config = dict(
    num_hidden_layers=8,
    hidden_size=192,
    num_attention_heads=6,
    head_dim=32,
    hidden_act='swiglu',
    qk_norm=True,
    attn_scale=0.177,
    bias='none',
    parallel_block=False,
    init_std_o=0.00463,
    init_std_up=0.0185,
    max_grad_norm=2.0,
    final_lr_fraction=0.0,
    batch_tokens=16384,
    max_steps=8429,
)
MLP neurons of a small language model. Each row is named by its layer, matrix (gate and up: input weights; down: output weights) and neuron, and shows model dimensions 0-95. Each number is 200 + 40 x the weight over its row's rms, rounded and kept within 0 to 999. A neuron's up and down rows have the sign that makes its largest values positive.
After each neuron's rows, "fires after" lists the tokens most often just before its 100 highest values on Wikipedia text that the model never trained on.

L4.gate535,191,184,120,153,241,219,115,211,221,174,207,190,204,121,195,267,214,168,135,151,246,143,216,203,211,201,274,193,176,191,200,211,217,277,194,235,239,241,214,184,187,240,221,293,218,249,202,245,245,205,216,338,239,245,183,168,207,211,155,151,216,136,171,281,222,174,163,257,191,235,160,221,182,180,187,227,176,180,172,185,214,192,166,193,177,163,168,99,187,198,214,111,210,220,232,161
L4.up535,189,251,154,169,202,181,219,197,219,151,187,204,202,143,320,259,165,210,161,203,269,243,260,202,215,168,149,173,318,197,175,224,97,148,192,201,154,177,189,236,165,164,189,222,187,179,144,265,234,207,168,239,189,146,240,172,206,184,169,184,191,215,169,173,149,176,137,238,230,241,227,234,209,203,174,241,216,169,243,242,191,246,174,158,149,178,167,152,186,261,155,220,166,230,162,193
L4.down535,170,251,183,272,216,180,197,243,160,224,260,143,287,261,227,173,210,164,222,222,209,194,189,250,195,259,160,233,299,201,187,227,176,220,279,199,124,188,205,116,162,190,265,155,288,260,208,201,215,191,211,225,284,246,181,209,187,176,108,257,255,175,206,190,224,147,161,212,203,155,179,260,235,145,158,155,228,205,88,173,213,190,139,158,186,198,202,163,183,154,137,238,165,241,110,232
fires after: "\n", ")", " ="

L4.gate61,197,189,238,192,198,216,207,177,208,230,275,181,282,246,174,187,125,197,255,220,205,199,168,256,204,209,187,174,229,250,232,231,213,183,147,200,256,194,160,188,199,185,173,211,198,163,179,206,203,202,156,231,161,129,206,205,178,259,205,134,172,222,223,132,181,201,144,282,228,244,181,158,199,128,78,217,219,121,201,126,181,184,204,251,153,273,224,185,242,205,234,214,178,154,225,275
L4.up61,215,225,211,177,126,164,160,206,153,246,273,170,214,187,184,149,199,324,225,215,176,162,185,146,240,240,182,198,148,188,275,165,170,164,208,179,173,199,185,208,231,184,190,227,130,191,232,215,194,252,211,267,185,226,235,165,186,223,261,228,264,243,192,222,211,185,133,204,221,230,211,180,216,265,150,197,203,199,193,202,171,249,244,261,195,160,273,237,192,201,170,185,153,120,182,165
L4.down61,177,137,226,292,225,199,186,157,243,231,130,218,173,134,161,215,150,157,187,193,224,162,184,108,207,244,238,246,211,235,239,224,177,163,223,139,241,146,220,224,207,180,235,254,151,241,194,166,137,213,147,186,155,229,206,210,226,310,224,216,170,200,225,179,131,161,214,192,204,231,222,264,198,143,189,148,220,116,217,205,177,114,177,224,271,168,173,224,252,202,184,257,224,252,249,218
fires after: " he", " and", " served", " was", " He"

L4.gate505,170,174,195,193,165,252,169,263,182,219,185,135,207,164,271,131,155,209,226,241,183,196,228,281,161,193,246,213,239,254,218,202,247,177,228,239,149,185,130,155,161,169,234,202,174,196,219,153,180,135,179,216,192,115,247,286,198,156,155,188,246,130,293,190,188,205,179,242,137,188,192,127,187,190,167,186,201,187,186,251,206,139,171,207,173,211,152,187,188,209,244,217,125,205,222,194
L4.up505,224,206,144,223,239,216,208,252,196,187,286,185,267,241,179,162,193,163,94,296,200,219,226,191,181,161,196,162,212,192,209,239,183,233,148,131,117,213,135,176,152,290,196,232,218,190,191,154,226,212,164,184,192,189,249,195,265,151,194,192,216,208,143,203,240,202,214,195,195,232,213,200,182,217,220,258,273,204,200,278,198,143,192,200,224,147,256,171,171,214,238,180,209,169,153,181
L4.down505,200,237,185,146,179,186,123,198,297,195,232,184,185,222,217,168,154,205,142,161,223,207,182,190,250,79,218,178,205,162,167,163,196,217,326,149,214,189,174,191,222,167,226,208,158,212,223,217,204,176,215,183,216,206,171,235,217,213,159,221,164,265,178,183,197,183,205,190,130,189,225,192,219,316,226,207,267,215,161,158,243,176,230,174,199,225,171,194,188,275,115,213,205,216,167,232
fires after: "\n", "-", " (", "s"

L4.gate474,171,155,153,216,197,154,232,172,151,232,191,140,257,221,244,218,224,218,262,202,229,213,158,160,238,168,144,237,179,130,225,149,240,156,202,225,225,238,162,129,207,282,180,199,168,219,169,168,219,279,180,227,233,294,164,201,263,198,165,200,181,266,187,200,231,208,188,166,185,193,212,176,168,238,191,277,134,234,208,170,145,143,162,167,180,235,171,228,174,140,226,206,236,301,248,180
L4.up474,205,119,224,217,283,194,99,223,149,194,202,195,200,209,216,239,266,277,176,254,148,99,195,164,211,248,188,230,197,203,251,230,247,199,150,286,147,180,285,203,243,216,188,210,254,187,208,191,240,265,197,247,229,233,184,106,182,179,128,160,129,245,227,189,188,148,212,125,141,173,209,203,227,261,178,261,145,162,185,180,229,241,227,223,197,177,209,215,161,176,189,234,277,181,132,163
L4.down474,147,245,259,258,224,188,124,207,102,146,217,179,172,150,155,237,221,222,134,246,206,149,192,208,240,190,188,244,170,199,158,181,206,250,140,268,156,189,295,134,222,178,197,184,249,180,247,157,166,204,178,185,198,209,223,110,178,234,203,163,264,131,241,191,227,234,212,160,235,250,251,274,206,176,225,214,203,186,137,215,213,255,253,190,218,209,212,186,141,235,196,179,141,170,143,206
fires after: "==", "===", " ===", " =="

L4.gate286,254,248,204,201,172,155,263,164,193,164,206,210,226,134,143,274,235,237,164,142,180,125,165,274,236,243,246,329,204,233,170,184,164,194,167,152,146,178,151,176,235,253,140,204,252,226,235,262,218,240,217,175,206,206,220,181,182,207,152,189,171,160,248,217,153,146,183,314,193,237,192,229,149,193,203,175,260,202,185,258,176,189,162,257,204,165,213,219,238,145,231,226,232,228,123,164
L4.up286,124,222,132,148,206,227,115,232,225,207,191,252,205,166,238,189,168,206,170,179,146,168,180,176,240,225,196,267,179,201,245,189,161,210,184,221,163,208,151,187,246,203,204,263,237,159,303,195,191,211,270,187,199,189,280,237,190,192,197,165,259,254,268,123,136,225,176,180,219,162,217,203,214,244,136,151,232,230,163,236,205,167,197,269,230,232,168,125,182,262,208,274,180,192,196,279
L4.down286,226,222,215,240,160,189,183,174,239,168,285,196,158,170,121,141,135,229,282,273,173,206,173,292,243,132,165,157,243,190,193,197,242,228,246,192,264,188,230,242,169,220,180,161,265,188,161,177,177,159,92,193,189,157,204,193,191,170,222,261,193,194,187,232,255,191,162,177,209,224,134,190,333,200,214,152,139,212,171,140,226,288,160,144,178,249,235,228,205,198,174,146,206,144,245,175
fires after: "0", "9", ")", "6", " is"

L4.gate232,178,169,227,146,189,135,142,225,228,192,265,223,268,227,155,138,173,252,170,205,233,108,243,180,154,200,243,216,173,190,218,161,255,129,178,272,273,214,143,146,183,200,152,198,222,106,165,175,202,231,181,179,164,210,181,240,170,296,199,194,300,179,156,259,256,251,189,216,193,220,207,172,213,161,291,244,134,163,175,216,201,260,179,235,202,300,213,214,154,157,233,196,196,230,190,236
L4.up232,204,171,204,192,284,178,201,157,200,178,239,195,203,150,266,210,195,236,182,211,169,183,154,123,140,136,228,218,170,211,266,228,231,222,184,170,290,260,232,268,209,163,136,215,186,148,261,175,150,156,158,231,188,213,106,187,260,198,238,215,237,226,262,206,221,173,237,249,237,185,261,201,216,281,249,198,276,180,185,159,235,171,228,226,172,211,249,228,262,190,232,205,204,162,211,185
L4.down232,159,247,234,152,186,194,274,175,259,194,207,229,244,189,253,179,146,164,165,240,243,184,216,233,233,226,248,201,228,246,198,193,207,232,262,166,174,197,213,204,228,203,157,287,196,245,202,158,136,207,218,174,207,226,171,148,232,159,231,176,263,202,304,211,195,248,225,211,194,206,232,248,183,239,225,181,193,204,162,147,248,147,274,156,191,226,164,234,167,115,273,165,231,95,211,238
fires after: ",", ".", " he", " and"

L4.gate322,133,184,216,131,174,93,167,249,248,223,218,235,237,182,217,269,182,172,144,217,301,198,226,209,271,203,211,200,274,148,163,210,234,174,180,196,201,208,165,244,233,264,226,202,125,118,192,147,160,172,218,205,228,195,234,213,205,224,173,195,233,286,145,243,231,196,240,167,223,153,179,243,151,223,193,282,208,198,164,242,155,220,179,164,155,277,222,208,247,202,254,157,210,228,203,261
L4.up322,204,157,182,146,215,216,117,209,184,233,170,206,218,114,263,220,295,191,152,184,302,185,172,186,264,240,259,176,150,103,135,246,203,254,224,207,191,248,218,218,176,208,182,212,212,182,198,141,198,199,263,163,218,260,155,192,154,219,210,192,232,186,212,194,232,245,231,161,256,226,112,244,182,218,132,212,194,203,234,220,151,171,160,120,214,214,234,139,227,180,222,104,179,207,210,234
L4.down322,203,249,206,257,204,196,190,175,191,128,271,235,241,180,202,173,149,235,123,142,201,239,191,211,235,189,195,204,196,187,187,241,246,148,208,185,206,198,245,229,154,201,169,232,236,274,170,193,205,118,166,154,198,242,169,229,242,197,217,284,160,196,158,155,196,198,250,212,206,255,221,191,234,210,197,210,160,203,241,88,196,197,182,194,173,156,199,184,174,235,246,201,138,103,220,176
fires after: "\n", "-", "0", "9"

L4.gate215,157,155,183,135,116,190,205,184,201,229,248,193,280,200,193,169,213,222,291,227,297,237,176,211,221,222,182,222,290,222,218,230,188,107,191,234,211,220,143,174,133,232,232,191,179,153,227,260,201,198,115,258,242,114,164,244,165,158,179,215,195,217,160,187,279,176,206,157,174,266,209,199,268,133,230,192,194,140,199,163,199,239,176,123,232,193,156,243,208,203,204,168,272,205,262,288
L4.up215,234,265,197,189,211,242,178,205,235,191,246,160,147,184,217,235,301,149,204,180,208,181,246,195,223,203,211,147,231,178,206,191,231,179,74,155,177,196,191,158,159,200,138,193,120,200,249,149,235,167,195,215,173,233,202,183,211,173,256,238,144,273,135,143,250,205,180,246,159,183,209,175,205,182,149,180,201,235,216,212,199,174,262,254,194,211,203,205,258,171,200,262,165,194,202,331
L4.down215,183,271,192,210,178,204,99,170,212,221,192,213,161,148,175,161,151,181,213,179,150,217,225,218,166,153,219,207,203,178,173,152,216,284,206,175,163,258,203,152,259,164,151,248,240,221,217,122,162,213,233,201,209,252,263,186,167,158,208,265,137,214,154,134,207,225,177,197,169,197,198,181,212,170,133,231,165,213,258,235,223,166,186,201,125,164,179,284,179,232,208,190,176,125,253,256
fires after: "\n", "-", ";", " |", " Post"

L4.gate217,195,190,243,157,232,244,158,219,187,115,252,174,221,217,204,212,216,199,227,121,187,161,162,182,254,217,216,292,200,182,207,158,212,191,205,166,164,166,181,129,210,233,277,161,194,250,121,223,200,231,204,198,189,191,196,168,185,188,263,254,164,217,243,231,208,163,226,241,252,236,208,232,118,220,187,268,197,127,212,173,231,183,181,174,292,171,164,128,178,174,270,233,119,206,210,164
L4.up217,164,99,259,219,188,204,277,191,220,195,229,136,213,121,251,172,145,225,184,243,149,217,248,245,214,202,231,156,149,198,243,157,227,214,250,188,189,214,183,162,245,220,172,193,142,255,169,227,176,189,227,207,179,252,233,129,199,236,183,175,228,151,162,176,143,252,188,176,219,268,256,212,158,194,144,190,273,185,197,199,197,211,274,167,159,196,216,187,126,213,180,283,207,144,205,154
L4.down217,195,219,187,224,127,237,195,231,275,320,204,118,242,142,164,163,172,220,142,218,135,169,243,241,193,279,142,130,195,171,194,107,223,274,172,195,240,242,219,194,181,219,213,216,154,235,220,188,181,267,243,187,185,255,231,197,118,189,229,227,239,240,241,223,152,193,188,193,212,208,205,201,198,194,155,121,261,163,120,188,168,243,206,188,216,253,202,185,211,275,179,206,170,128,245,154
fires after: "\n"

L4.gate9,306,216,129,158,267,214,121,157,229,172,267,217,231,205,137,180,236,194,262,195,203,157,135,300,255,165,147,197,237,162,179,187,270,177,169,189,227,198,201,167,192,179,209,242,181,180,188,106,209,193,127,191,232,211,201,215,228,233,134,180,220,260,176,253,226,171,209,199,132,147,206,240,198,171,151,192,173,138,214,196,210,166,181,180,196,314,187,191,200,181,158,149,284,207,225,134
L4.up9,200,250,225,217,187,160,188,148,167,119,180,175,140,199,187,218,214,140,210,177,162,132,216,162,227,192,255,147,224,169,205,163,212,243,161,237,200,147,178,192,236,205,110,262,229,157,212,256,177,195,214,191,244,160,252,127,211,172,280,262,142,251,249,150,235,231,175,245,147,199,179,183,194,176,180,159,172,222,255,204,199,232,219,260,186,171,252,177,146,213,207,171,275,196,216,182
L4.down9,206,191,225,236,156,158,249,217,167,225,188,200,119,214,192,230,254,178,224,254,150,256,234,183,222,236,252,205,223,231,160,126,202,194,166,200,177,217,237,134,190,210,150,195,230,242,194,167,219,246,245,179,245,204,243,190,198,200,211,250,195,230,160,197,205,202,172,247,196,188,160,228,138,249,198,147,163,172,249,233,203,231,275,206,226,203,199,237,195,202,197,141,106,183,202,233
fires after: ",", "4", "5", "9", " and", "6"